Weights of a small GPT-style language model, trained from scratch on English Wikipedia.
Size: width 192, 6 heads of 64, MLP 512 GeGLU, vocabulary 8192, 11.6M parameters.
MLP neurons of a small language model. Each row is named by its layer, matrix (gate and up: input weights; down: output weights) and neuron, and shows model dimensions 48-111. Each number is 128 + 24 x the weight over its row's rms, rounded and kept within 0 to 255. A neuron's up and down rows have the sign that makes its largest values positive.
Before each neuron's rows, "fires after" lists the tokens most often just before its 100 highest values on Wikipedia text that the model never trained on.

fires after: " |", "|", "-", ":", ","
L4.gate69 [123 146 161 122 118 158  78 141 126 114 127 133 125 133 125 145 133 168 102 141 142 136 131 118 141 136 127 128 159 131 130 143 104  89 135 150 123  86 160 132 112 134 114 119 170 128 145 127 143 164 163 140 130 188 156 115 120 118 123 150  94 126 131  99]
L4.up69 [138 158 133 110 147 124 134 112 155 141 125 152 140 132 116 119 102 137 182 118 162 126 139 118 131 149 123 147 125 148 145 117 122 118 131 130 110 135 114 116 172 136 118  90 132 130 125 110 117 125 134 111 150 158 165 146  76 140 162 132  93 139 118 151]
L4.down69 [152 119 151 109  91 119 129 149 138  95 132 107 110 173 101 121 101 135  79  79 149  90 158 130 139  86 148  59 128 111  83 164 138 160 133 121 129 114 161 135 131 135 158 171 118 126 170 136 144 118 155 140 118 113 111 125 109 118 154 103 132  81 134 132]

fires after: " on", "On", " |", "|", " –", " ("
L7.gate385 [144 111 174 142 137  94 107 131 138 162 130 109 136  87 148 150 135 128 133 134 125 111 128 122 122 129 171 132 147 139 143 156 130 107 120 110 151 155 157 118 108 149 164 108 147 143 165 132 149 134 162 121 124 123 179 155 128 114  93 130 166 158 126 167]
L7.up385 [149 186 141 152 118 144 158 149 153 110 125 119 127 138 183 131 144 165  73 133 141 116 140 135  94 122 127 107 193 137 135 113 132  97 122 163 166 133 124  88 145 132 103 144 120 112 134 157  94 151 166 101 138 160 112 140 118 158 109  95 133 127 124 134]
L7.down385 [160  90 126 123 133  85 155  97 124 137  94 115 164 113 148 149 114 126  68 134 104 118 155 115 148 114  96  57 127 132 107 122 143 113 157 116 126 121 129 141 128 149 126 129 111 115 124 120 149 180 139 105 147 135  74 121 147 126 150 129 151 170 162 127]

fires after: ",", "s"
L8.gate321 [125 101 160  86 126 147 186 132 127 149 116 133 111 114 119 124 120 126 180 154 123 162 145 101 147 120  91 162 102 105 103 124 154 133 136 122 141 107 116 127 110 139 153 148 108 111 113 115  99 125 128 107  78 126 121 127 151  72 110 147 125  99 171  90]
L8.up321 [134 137 133 115 129 153 123 151  85 129 145 143 107 141 124 163 139 122 128 132 119 167  77 148 133 153 123 121 124 168 146 151 139 126 116 137 106 102 130 174 122 144 174 106 128 138  91 137 121 148 124 148 133 115 105 162 101 147 127 150 155 124 135 103]
L8.down321 [105 105 130 116 121 125 114 179 102 110 110 142 119  91 118 165 140 145 108  96 105 117 110 148  78 137 138 103 113  83 140 137  90 102 120 131 115 122  77 109  97 131 106 150 109 123 121 122 136 155 169 155  87 186 100  92 160 120 100 161 170 128 102 130]

fires after: ",", " and"
L3.gate76 [113 135 112  78 139 110 138  74  87  93 115 120 143  76  94 141 130 133 160 112  92 136 107 144  95 106 142 129 149  88 134 152 146 132 144 120 120 140 107 171 111  93 136 103 147  97 108 122 142 118  86 121 136 157 175 101 159 118 152 168 153 114 143  84]
L3.up76 [129 152 108 124 117 173 131 137 131 124  96  87 130 138 104 121 132 110 118 171 129 143 151  99 115 150 107 130 115 128 168 142 118 146 103 139 118 173 169 126 149 151 135 138 149 119  83 195 122 131 133 122 112  76 123 106 170 149 158 117 189 139 140 115]
L3.down76 [145 101 135 125 146 115 154 124  87 135 103 107  98 110  90 180 113 133 148 129 102 113 120  98 115 119 166 164 119 125  80 142 160 114 120 137 126 119  91 124  79 152 122 113 125 120 137 114 161 149  99  98  81 131 176 116  97 131 114 155 137 144 126  98]

fires after: "-", "|", " |"
L13.gate145 [131  96 107 158 159 123 137 146 168 140 129 113  59 141 112 129 126 159 173 110 122 140 121 163 186 138 141 150  85 128  67 106 114 134 116 159 122 152 126 151 167 113 134 152 140 110 162 106 157 112 123  75 110 126 112 178 164  83 116 105 105 121 139 124]
L13.up145 [129 152 131 157 166 146 155 162 151 160 180 130 115 133  97 163 101 130 114 129 131 162 170 141 150 121 140 153  89 135 103 128 115  87 155 114 112 163 117 139 167 125 110 154 143 125 110 120 102 113 123 107 124 137 143 108 133 158 139 149 124 133 172 171]
L13.down145 [129 146 159 143 152 101 123  86 135 141 132 120 141 144 158 113 135  56 156 145 144 124 109 122  92 141 124  85 119 183 123 143 139  99  88 177 106 139 147  98  86  98 151 144 128 124 115 143 114 145 151 127 144 146 143 147 128 179  86  92 100 135 119 171]

fires after: ",", "-", " of", " |", " in", "."
L3.gate415 [135 141 154 113  90 111 195 110 154 141  99 166  90 137 119  87 116  89 156 127 149 140 159 123 115 133 130 144 119 120 123 106 118 127 100 107 158 167 117 108  98 111 180  97 118 136 140 133 115 145  93 116  82 129 144 143 117 149 137 128 102 162 153 143]
L3.up415 [172 177  96 153  93 170 132 140 161 101 187 115  91 135 118  77 163 121 127 115 135 144 135 152 109 169  92 131 170 106 130 110 136 127 160 146 134 129 116 151  95 120 110 168 135  93 133  94 114 127 123 105  87  91  90 137 168 105 165 153 100 154 100  66]
L3.down415 [124 172 147 107 134 103 183 119 121 128 104 147 136 119 104  97 111 116 129 129 109 133 128 166 109 139 149  81 106 136 152 136 157 129 137 123 132 151 100 102 125 122 101 130 136 138 127 116 125 133 123 146 101 109 159 133  81 144  77 122 127 168 141 161]

fires after: " on", "On", ":", " there", " On"
L6.gate363 [145 157 132  87 134 129 128  95 136  97 107 119 117 132 101 112  83 129 126  89 100  81 134  99 106 133 133  83 116 125 113 106 171 142 118 142 112 109 117 144 112 125 121 182 104 113 119 157 160 199 107  98 161 146 171  83 103 131 138 125 115 127 120 126]
L6.up363 [125 144 132 132 136  98 122 150  70 106  99 104 150 179 163 109 125 132 120 118 144 156 157  94 131 108 151 172  86 157 139  93 126 148 102  86 156 134 135 127 124 119 118 162 136 140 152 130 124 115  79 165 120 110 123 131 134 129 150 131 114 131 173 136]
L6.down363 [125 107 136 137  95  65 140  85 129 142 146 137 145 120 208 119 112 143 114 120 136 154 136 128 120 132 129 109 128 136 152 119 114 113 123 116 151  94 138 128 155 141 108 113 131 125 143 121 140 155 146 133 125 129  97  98 121 128 143 132 108 101 136 120]

fires after: " |", ",", ":", " a", " of", " +"
L2.gate75 [107 123 140 139 128 124 107  86 162 145 126 121  97 149  82 125 151 129 148 105 144 162 122 115 169 112 138 147 119 121  98 143 145 152 133 121 144  99 107 123 118 115 150 134 133 100 152 141 158 112 137 100 119 138 119 134 142 128  99  96 158  77 129 142]
L2.up75 [144 130  77 127  82 156 144 129 177 174 100 153 153 163 143  84 128 106 103 100 132 153 118 142 137  87 116 128 143 132 142  99  90 109 121 124 117 160 145 140  98 162 161 137  93 132 139 113  85 121  93 108 123 134 156 152 121 148 149 118 118 109 170 121]
L2.down75 [114 157 132 110 108 108 124 159  98 133 136 133  97 110 145 135 149 107 139  82  98 136 103 112 145 141 113 117  99 117 138 121 106 138 132 111 165 103 141 133 163 164 103 138  79 109 171 124 134 101 126 118 170 171  52 122 127 133 139 135 157 137 103 148]

fires after: ",", " was", " is", " (", " were"
L3.gate492 [ 93 151 126 148 122 160 121 110 110 151  91  90 126  96 147  99 152 128 127 121 104 128 133 111 170  51 124 122 133 114 168 154 161 125 138  66 157 162 137  93 127 119 157  91 106  65 140 164 127  94 146 130 129 150 124 124 135 121 161 106  96 174 132 155]
L3.up492 [135 126 130 147 153 161 110 158 109 117 150 112 136 104 111  60 108 163 160 114  88 142 155 130 134 118  94 125 145 142 142 147 141  91 111 101 143 163 128 117 110 125 134 113 125 117 110 143 104 147 126 112  87 147  73 105 153  84 135 115 154  94 126 105]
L3.down492 [ 94 113 136 100 151 103 133 100  92 153  92 113 134 117 101 132 166 143 104 116  81 126 131  78 137 135 152 150 144 135 177 120 175 141  97 101 190 154 125  68 104 166 106 124 129 123 164 106 146 146 151 148 140 125 126 109  77 171 101  94 131 103 134  83]

fires after: "|", "=", " |", " on", " =", ";"
L3.gate83 [138 140 140  94 140 147 126 139 139 122 122 160 130 110 147 130 116 130  91 147 175  70 138 130 122 121 111 124 152  58 121 147 169 119 111 140 139 184 130 131  78 134  98 151 146 142 112 138 101 187 120 172 137  93 176 133 136 116 146 143 137 108 111 100]
L3.up83 [124 163  88 137 142 110 149 120 105 143 156  82 144 133 139 109 146 137 155 114 110 164 139 109 129 130 141 145 128 161 137 156 111 125 147 123 122 107 133 141 155 138 149 109 117  92 125 103 146 102 129  76 124 220 128 127  75 111 118  74 129 136 131 159]
L3.down83 [130 110 102 114 110 124 151 122 114 129 181  93 135 152 130 129 142 154 170 131 118 119 166 155 132 134 125 111 137 157 118 150 148 129 126 136 112 131 132 124 122 101 164 122 152  81 149  95 177  80 152  99 115 149 115 160  84 123 100 140 130 116 104 176]

fires after: "-", ",", " |", " and", " as", "|"
L8.gate383 [128 128 149 152 106 121 106 121  87 111 142 110  92 149 139 133 134 151 116 100  96  77 125 119 123 118 179 124 109  75 174 151 119 135 141 107 131 173 118 130 156 107 123 133 119 110 127 114 127 110 154  82 101 110 121 146 122  95 119  99 124  98 155 139]
L8.up383 [129 126 116 118 124 155 127 112 111 114 151  62 117 154 156 143  86  78 132  98 119 138 115 139 109 156 100 135 101 141 139  93 183 112 101 118 147 148 110 132 114 158 136  94 162 109 138 140 103 136 166 134  81 106 110 159 148 114 183 136 141 117  88 111]
L8.down383 [154 114 135 111 139 171  85 136 100  93 140 119 119 134 120  93 101 165 156  81  95 125 150 107  94 133 114 152 134  87 109 113 115 140 145 103 128 147 121 119 165 164 133  95 128 115 141 124 133 134 178 151 120 150 111  92 131 120  94 111 117 112  98 164]

fires after: " the", " The", " for", " (", " \""
L3.gate127 [ 78 134 131 123 145 111 104 162 179 146 113 119 171 169 112 151 145 115 155 117 163  98 155  99 130 144 128 162 142  97 146 184 105 106  93 156  61 121 131 114  97 143 112 131 123 141 135 138 157  76 141 145  91 110  99 134 134 111 150 134 126 150  87 129]
L3.up127 [100 144 164 114 129 112  89 117 149 102 150  85 159 137 108 171 107 125 134 111 159  76 141 133 127 130 114 136 104 127 141 103 145 121 105 181 143 123 121 135  99 121 102  92 138 145 157  91 139 123 134 148 105 105 116 151  95 149 135 133 143 168 112  99]
L3.down127 [167 150 119  90 141 127  99 150 155 113 162 128 163  97 173 119 143 136 100 102 147 118 136  74 121 110 123 112 127 157 143 101 136 127 133 142 139  99 135  85 135 120 127 104 126 149 100 135 144 144 162 129 161 128 184 151 128 120  93 178 142 100 114 109]

fires after: " the", "|", " a", "\n", " |"
L8.gate22 [126 113 153 137 149 127 112 125 150 135 115 167 102 139  46 144 105 163 110 121 130 154  96 130 117 167 135 171 143 143 156 114 160 150 115 112 129 118 126 101 194 122 142 136 111  93 164 155 123 156 157 123 108 140 129 147  98 139  94  87 107 152 123 130]
L8.up22 [ 83 138 147 155 113 117 138 132 131 179  76 137 141 142  95 160 175 127  98  97 163 124 122 127 116 102 162 176 151 148 113 119 131 143 117 100 109 144 144  98 180  86 165 148 104 109 147 126 119 119 106 118 114 176 113 159  75 136 137  79 140 123 131 134]
L8.down22 [103  96 122 172 123 108 134  85 114 161 118 134 155 127  89 131 127 130 108  67 143 108 148 119 143 130  96 118 159 148 148 113 138 128 148 137 107 132 138 124 147  98 140 122 128  94 136 141 121  87 141 121 135 117 124 116 116 137 115 134 141 109 170 137]

fires after: " the", " |", ":", "-", "|", "="
L3.gate22 [122 191 124 128 102 150 135 156 121 172 130 141 123 194  93 103 152 142 110 178 118 129 138 133 141  95 115 114 140  89 130 165 121 139  79  59  91 112 136 161 152 137 118  93 125  81 141 178 137 101 132 136 131 142 125  92  99 160 163  80 120 133 118 119]
L3.up22 [123 168 129 128 125 126 164 163 132 178 131 149 129 146  64 148 170 163 148 150 126 123 142 118 135 144 119 113 151  92 110 129 148 121 104 100 106  68 152 141 157 114 171 108 109 101  97 200 131 131 109 132 133 136 144  64  91 160 158  86 105 163 110  96]
L3.down22 [135 132 156 181 137 147  99 113 146 123 115 108 102 166 110 114 163 148 123 123 132 141 138 120 132 134 154 156 138 133 151 127 117 153 119 115  71  71 134 106 168 113 117 116 148 130 156 170 127 127 113 109 124 169  94  97 145 140 106  93 122 123 118 157]

fires after: " \"", " it", " |", "'", "\n\n", "|"
L7.gate58 [120 123  96 145 159 136 101 124 132 193 127 122 103 100 119 139 124 122  88 178 116 127  76 148 129  98 144 140 147 114 146 122 123 127 154 143 113 117  91  92 164 137 149 110 159 105 135  97 140  90 108 143 121 128 138 148 105 126 101 136 166 162 133 115]
L7.up58 [116 158  70 125 173 138 110 170 141 162 157 147 122 125  89 171 106 120 161  91 104 125 104 110  92 132 145 153 148 133 120 132 165 130 165 141  99 165 108  98 112 126 111 123 126 130 127  99 131 159 139 132 157 153 118  46 134 126 104 154 119 145 118 178]
L7.down58 [144  73 152 126  88 112 151  76 116 126  97 124 144 163 106 102 143 109 111 145  88 113 154  89 148 136 144 126 138 134 154 112 150 108 101 115 135 139  96 124 135  89 134 161 123 121 118 161  98  67 106 135 148  96 148 163 148 150 155 114 131 160 151 131]

fires after: " (", "-", "–", " \"", ".", " the"
L8.gate295 [120 134 127 154  95 151 111 116 119 116  96 164 126 108 144 121 146 152 137 143 109 121 112 199 112 177 109 147 142 126  98 112 159 127 104 103 116 155 134 117  99 122 104  99 136 153 127 145 116  82 137  83 182 117 141 160 125 139 159 127 121 137 128 118]
L8.up295 [120 155 128  88 110 134 132 123 145 145 115 149 165 102 112 159 134 182 150  92 100 136 135 142 159 126 127  88 120  75 109 140  74 125 149 144 137 149 144 140 149  81 134 117 115 159 129 130 106 125 152  97 149 117 129 125 150 107 121  73 133 124 152 173]
L8.down295 [158 113 138 126  98 147 150 152 103 118 152 145 117 121 104  89 169 148  98  92 128 132 135 136 142 100 115 135 127 120 146  95 147 136 147 177 170 177 133  93 125 149 129  91 141 147 114 102 101 126 148 134 102  78  88 152 113 116 110 116 151 109 133 158]

fires after: ":", " in", " |", " −", ","
L3.gate14 [115 166 158 152 127 157  96 106 149 113 151 126 105 154 122 127 164 173  93 145 190  99 152 122  96 106 128 143 118 130 144 118 132  88  97 131 121 140 111 137 135 107 134 151 156 112 158 176 122 126 149 161 129 121 152 154 139 129 102 149 124  64 140 165]
L3.up14 [112 156 135 126 106 137 139 112 120 121 119 137 107 132 155 126 124 120 101 143 130 138 110 161 131 121 139 169 114 116 128 161 156 109 139  81 123 169 149 180  91 135 128 146 109 161 122 140 126 114 146  87 136 125 147 102 151  81 122 127 146 114 187 136]
L3.down14 [142 115 121 143 117 148 115 130 108 148 112  94 149  90  89 136 182 142  65 159 172 135 120 125 141 151 144 109 175 125 133 167 132 166 104 108 173 108 160 132 136 120 127 125 147 137 133 107 138 123 125 118 100 122 113  91  97 141 138 130 129 136  88 148]

fires after: ".", ",", " (", ":", " .", "\n"
L3.gate345 [143 140 129  95 130  75  67  79 128 173 124 122 125 124 142 121 101  96 108  98 136 135 134 175 112  44 112 129 151 136  91 135 166 133 123  59 134 119 112 135 136 113 140  78 156 137 124  93 136  81 135 113 102 114 134 160 116 101 160 103 118 141 127 142]
L3.up345 [138 115 144 131 160 134 134 116 127 133 103 161 100 119 100 166 163 159 143 108 151 153 142 153 133 121 123  75 115 158 141 104 110 111 158 107  91 140 113 111  97 101 128 117 151 149 147  78 135 157 146 138 148 129 183 137  93 142 123 117 130  99 174 122]
L3.down345 [136 107 139 100 127 128 115 142 136 134 130 114 132 105 105 103 146 119  97 158 134 134 139 126 133 123 134 126 155 120  69 124 162 129 142 152 180 141 142 181 123 122 161 179 120 116 121 132 140 160 145 129  86 119  90 173 103 117 110 124 143 155  95 152]

fires after: ",", " to", " and", " that"
L10.gate344 [130 136 137 111 121 137 148 122 130 157 142 108 123 162 114 112 127 112 138 124 110 160 112 150 104 108 111 139 168 134  84 151 169 153 106 149 144 129 107 146 148 143 155  83 121 128 112 135 149 105 139 129 130 158 133  91 136 118 108 138 128 140 122  88]
L10.up344 [105 120 111 103 102 119  96 149 134 122 152 110  88 124 102 113 101 125 117 150 123 136 155 111 131 102  97 164 138 162 127 124 125 156 137 100 159  85 153 101 156 137 131 160 126 137 139  91 130 191 111 111 121 111 141 102 167 143 185 117 138  96 139 153]
L10.down344 [163 112 120 133 109 157 123 137 154 154 141 118  68 115 126 147 173 161 133 128 112 143  93 121 127 103 139 137 122 138 144 147 141 137 152 122  86  91 118  84 102 148 132 188 139 109 128 144 127 134 146 116  88 120 125  85  85 155 114 138 141 132 102 109]

fires after: ".", ",", "\n\n", " but", " ("
L6.gate117 [164 132 140 141 132  91 124 134  86 114  80 112 126 175 145 113 130  88 120 145  99 122 115  72 117 121 154 120  95 117 106 121 167 150 120 127 131 107 131 122 126 127 105  79 138 135 153 158 149 160 123 168 130 186 139 121 100 135 120 119 104 109 146 124]
L6.up117 [130 119  87  94 133 117 139 116 163  96 129 132  97 122 106 112  80 144 127 192 131 140  97 147 158 136 136 154 151 143 120 140 169 104 156 148 170 152 104  65 101 147 145 131 112 119 134 113 101 127 144 165 101  98 108 137 118  99 136  95 133 129 101 160]
L6.down117 [136  97 196 120  94  97  76 145  76 119 112 128 106 192 114 147 147 147 141 154 147  83 116  93  90 136 156  87 115 129 108 159 110 149 149 140 147 128 127 135 119 121 138  91 149 107 164 104 134 133 132 156  92 151 186  90 144 126 149 109 132 138 153 104]

fires after: "-", "um", ".", " \"", " ."
L5.gate153 [181 124 112 145 112 126 150  82  94 149 116 159 147 105 143 103 130 125 138 140 125 144 107 101 125 146 128 150 137 161 101 122 139 120 175 127 152 131 152 119 133 126  95 116 146 107 154 163 176 173 101 165 102 111 142 151 103 153  94 156  85 155 115 146]
L5.up153 [158 145 161 149 124 129  90 119 109 102 121 110 125 107 106  88 140 133 124 133 140 134 129 117 181 123 128  72 110 123 107 109 138 179 130 100 183 164  98 110 109 156 143 130  79 141  98 151 122 113  92  66 139 155 120 136 112 145 118 103  74  99 112  96]
L5.down153 [116 153  88 104 150 125 119 176 102 172 106 183  90 136 145 150 132  99 109 129 101 120 127 137 109 147 116 138 110 130 133 134 115 151 174 152 116 122 117 152 139 191 111 117  96 129 143  88 102 146 151 152 155  71 128 118  73 141 121 114 113 137 134 119]

fires after: " his", " (", " \"", " son", " daughter", "s"
L5.gate44 [110 142  77 107 155 154 143 104  85 152 110 101 124 129 117  73 105 168  69 100 119  85 134 110 111 160 132 153 150 102 160 133  96 138 171 130 135 160  97 170 129 166 129 111 140 135 110 155 129 102  96 113 132 100 149 152 147 122 111 114 106 152  85 108]
L5.up44 [ 73 116  84 118 151 140 143 138 135 128 115 105 163  83 151 148 103 112 121 138 159 107 140 133 156 109  98 156 116 120 101 158 140 156 123 138 122  77 145 128 111 112 120  78 119 115 148 131 106 113 116 120 103 121 115 109 131 105 120 113  87 135 119 117]
L5.down44 [131 130 145 127 156  73 117 143  88 104 135 139 105 145 117 143 116 103 164 156 169 136 130  93 131 105 167 110  96 104 123 156  97 104 144 146 140 136 141  63 147 114 136 104  90 119 112 116 156 140 147 140 160 151 132  93 111 164 134 166 145 135 149  99]

fires after: " |", ".", " 4", " 2", " 5"
L6.gate400 [ 93 163 109  86  53 138 131 170 112 119 167 140  99 102 116 120 160 161 124 130 156 145 131 115 121 123 144 128  93 115 110 126 130 154 100 118 117 134  89 142 149 136  99 144 124 155 130 126  93 164 150 191 130 116 126 138 144 154 127 116 139 161  96  93]
L6.up400 [153 120 113 116 104  99 105 146 136 125 140 138 114 131 160 115  96  89 124 163 112 113 132  98 186 110 122 137 128 116  96 115 120 119 110 149 110 116 119 111 137 151 103 114 130 140 132 145 143 152 121  92 119 160 123 159 106 117 115 120 151 122  91 103]
L6.down400 [123  68 150 139 136 141  60 122 126  98 126 117 139 135  95 150 150 107 140 148 132 169 101 139 102 159 118 129 140 135 112  73  95 142 136 115 147 122  98 149  88 158 162  79 104 108 152  94 181 114 147  49 146 104 130 108 129 140 108 136  93 143 165 132]

fires after: "°", "″", "\n", " 4", " 7", " 10"
L7.gate422 [100 100 141 100 108 117 129 104 120 168 158  69 145 120 164 146 186  91 138 100 122 136 130 159 123 141 124  91 101 107 159  72 127 168 167  82 133 115 144 108  88 129 115 118 139 104 106 129 145 133 124 121  96 141 184 157 132 144 145 130  98 180  97 152]
L7.up422 [129 116  83 149 148 149 127 126 113 149 134 118  94 100  88 120 106 145  82 155 138 122 147  81  91 133 149 129 133 144 103 148 107 141  96 144 134  93 121 143  66 103 138  98 142 103 141 129 143 147 182 185 126 170 123 108 160 162 108 124  78 120  98 110]
L7.down422 [112 136 154 104 149 111 117 188 145 121 113 100 115 131 159 147 106  93 150 128 139 172 145 129 168 115 116 137 134 113 167  98 160 155 183 126 105 138 137 135 100 154 142 150 123 136 144 152 143 135 123 107 135 122 121 102 123 103 191 136 159 127 142  95]

fires after: " (", " the", "-", "De", " \"", "="
L7.gate349 [163 121 136 105 146 117 113 165 136 157 188 154 119 116 128 133 103 148 139 127 148 133 144 113 132 102 122 125 133 132 138  80 163 161 124 103 143 147 100  94 156 151 103 139 119 163 151 155 133 117 110  99 135  95 103  94 138 100 124 154 100 138  98 155]
L7.up349 [136  99 130 132 109 128  87 115 125 126 119 167 113 123 119 125 139  93 152 104  84  93 109 135 145 132 123 123 114 131 157 125 104  90  97 122 161 107 127 127 125 131 162  79 175 160 125 142 120  81 121 116 171 113 128 122 132  98 145 111 130 121 157 112]
L7.down349 [151 118 114 177 113  82 116 161 122 107 147 140 144 169 136 144 106 141 140 132 140 116 162 115 128 103 114 123 106 115 143 130 126 109 133 158  88 130 129 139 162  85 146  91 142 137 130 119 120 109 107  91 142 132 169 123 114 126 139 146 119 139 171 109]

fires after: " |"
L3.gate387 [106 118 156 159 112 123 136 117 122  97  73 131  90 108 129 100 115  72 154 138 154 185 172 136 110 153  92 120 106 143 111  94 123 104 135 106 133 112  99 136 177 135 104 100 175 125 164 116 151 139 115 142 169  96 147 136 155 100 129 130 139 163 122 128]
L3.up387 [150 147  90 135 138 143 163 144 165 109 122 101 121  88 136 134 115 134 132 127 154 125  94 104 113 160 168 119 132 161 116 155 147 156 125 196 147  85  96 102 105  88 152  96 135 109 117 136 147 142 174 122 126  95  93 107 116  95 153 136 176 111 130 132]
L3.down387 [110 112 112 137 143 127 166 133 131  63 101 127  98 189 133  90 192 118 170 114 147  98 111 160 141  99 113 122 109 133 116 136 113 134 134 113 121 138 117 155 101 159 129 114 136 142 146  99 152 136 174 112 128 114 139  83 147 144 133 139  80 127 135  78]

fires after: "-", " |", " the", " opp"
L13.gate488 [115 117 109 131 130 129 138 147 175 103 106 137 109 135 125 118 105 121 142 110 143 140  89 163 148 177 146 158 168 155 128 143 143 101 100 137 158 145 106 101 119 109 134 111 109 138 163 163 174 189 121 109 162  80 138  91 122 114 142  82 160 152 137 180]
L13.up488 [108 142 164 137 150 161 146 111 159 114 135 143 138 139 152 150  89 128 141 102 180 134 131 168 141 174 151 116 138 100 154 150  87 116 129 141 126 124 153 122 157 109 114 124 107 110 121 140 153 108 118  94 164 177 141 155 130 191 127 107 101 109 141 154]
L13.down488 [110 136 137 138 158 139 152 100 129 109 130 149 148 130 167 134 109  81 191  86 144 109 140 120 119 121 107 143 111 122 181 133 128 116 116 124  98  79 124 184 123 129 102 126 128 109 127 101 142 176 139 131 157 109 159 153 149 135 132 129 149  88  95 146]

fires after: " |", " (", "–", "|", "#", "19"
L6.gate59 [154  88 166 119 129  85 104 115 170 111 129  97 162 127 119 119 133 131 162 112 138 125 143  99  96 147 128 113 137 113 138 127 107 131 148 125 103 147 123 110 158 108 106 112  92 121 135  94 159 132 100 134  89 100 108 126 139  63 126 124 165 108  96  87]
L6.up59 [187 114 133  90 129 104  88 128 129 102  93  86 132 118 133 135 120 105 135  94 132 114 115 135 111 118 122 142 135 163  65 155 154 134 103 101 153 140 126 134 122 121 142  99 160 133 128 152 113 114 140 141 136 133 122 123 161 154 138 125 130 107  96  98]
L6.down59 [118 104 112 119 135 120 140 154 161 115 131 116 126 133 154 115 134  89 136  97 135 119 140 162 170 127 111 119 171 131 124  99 140 110 108 110 143 153  99 135 107 125 138 140 154 152 141 119 148 106 130 124 170 144 123 127 159 138 175 138 153  77 142 115]

fires after: "-", ".", " \"", "/", "\n\n", " ("
L3.gate120 [107  79  85 112 163 117 138 124 139 188  92 108  82 151 153 127 146 124 147 147 157 158 102 135 154 139 120 158 111 109  91 152 165 153 127 142 137 149  93 170 128 158 179 129 160 142 112 114 107 176 112  93 167  97 151 121 127 168 106 158 128 127 139 112]
L3.up120 [112 123 150 107 160 140 121 117 102 130  79 149 119  88 126  95 109 113  93 109 108 161 184 136 134 156 120 128 164 118 122 130 154 135 131 119 134  91  99 128 135  80  94 155 125 161 102 113 126 142 121 139 119 155 146 150 163 157  92 123 113 156 171 123]
L3.down120 [131 136 132 115 114 150 151 114  94  83 168 162 136 115 143 100 121 120 150 146 134 128 129 115 115  68  95  78 130  98 117 128 116 126 133 119 107 132  93 115 161 137  83  99 118 119 140 153 148  95 183 122 106 152  96 156 141 193 123 109 152 107 140 158]

fires after: ",", "s"
L6.gate338 [165 150 113 184 134 132 148 109 135 121 148 143 141 135 172 132 130 112 103 130 116 154 104 138 148 168 161 161 106 144 117 128 131 106  91 149 144 131 121 140 165 145 123 138 122 112 162 105  73 103 118 127 139 126 125 128 143 125 118  94 149 145 168 136]
L6.up338 [137 115  96 170 154 109 153 143 143 149  73  79 149 116 113 117 121 143  58 149 143 154 181 138 120 131 111  81 119 167 163 145 106 143 117 153 121 109  95 140 117 182  99 153 122 175 118 131 133 153 153 152 148 115 176 176 157 148 141 182 144  90 139 155]
L6.down338 [138 100 140 149 132  80 168 152 108 167 162 135  91 100 139 145  95 114 134 140 130 131  99 143 108 126 126 176 103  84  89 125 137 111 135 115 176 131  95 106 104 163 149 141 153 116 117  97 130 138  85 121 121 144  72  91 126 124 142 153 130 113 125  91]

fires after: " |", ":", ";", " on"
L14.gate445 [146 160 115 124 137 112 103 128 187  91 171 102 113  99 147 137 138 111 140  93 196 119 158 166 137 144  88 123 122 136 166 128 144  82 123  98 152 159 106 139 177 117  92 111 106 142 135 114 123 172 118 140 116 126 163 106 123  79 157 143 153 140  92 153]
L14.up445 [ 93 159 175  86 164 126 151 126 157 118  88 142 149 126 162 109  76 147  95 125 165 154 106 124 108  83 153 140 109 155 166 126  74 104 123 147 116 110 160 116  94 111  74  92 140 160 105 132 116 169 108 142 144 123  89 132 117 127 120  94 131 120 142 173]
L14.down445 [139 107 113 131 144 132 125 141 115 147 145  96 108 118  92 129 132 117 186 136 160  90 163 149 134 137 107 153 148 128 135 132 144 148  74 131 103  99 132 112 122 144 128 149 174 129 187  93 101 110 188  99 168 148 120 116 125 159 149 130 100  97 120 131]

fires after: "\n", "″"
L5.gate130 [ 97  92 149  98 181 118 117 156 169 136 147 139 103 133 120 170 118 128 107 108 111 181 131 138  97 144 151 116  85 118 126  84 113 124 140 113 124 109 115 102  89 125 137 183 143 106 125 138 108 130 130 164  90 164 106 141 130 115 112 165 143 156 133 143]
L5.up130 [131 101 120 142 125 142 106  84 129  98 104 122 122 136 138 142 136 157 112  96  83 181 134 116  91 123 120 146 136 150 120 139 126 154 126 115 138  95 109  65 127 127 158 125  69 105 125 150 156 160 103  86  92 142 166 122 130 106  94 154 145 119 191  77]
L5.down130 [143 131 138 116 163 131 152 121 121 129 136 130 149 166 178 145 122 103 122 142  74 112 142 123 121 103 115 144 181 130 111 119 123 145 121 144 100 147 105 121 113 125 109 150 145 142 123 124 114 131 130 106 104 126 123 134 104 121 151  96 114 154 134  90]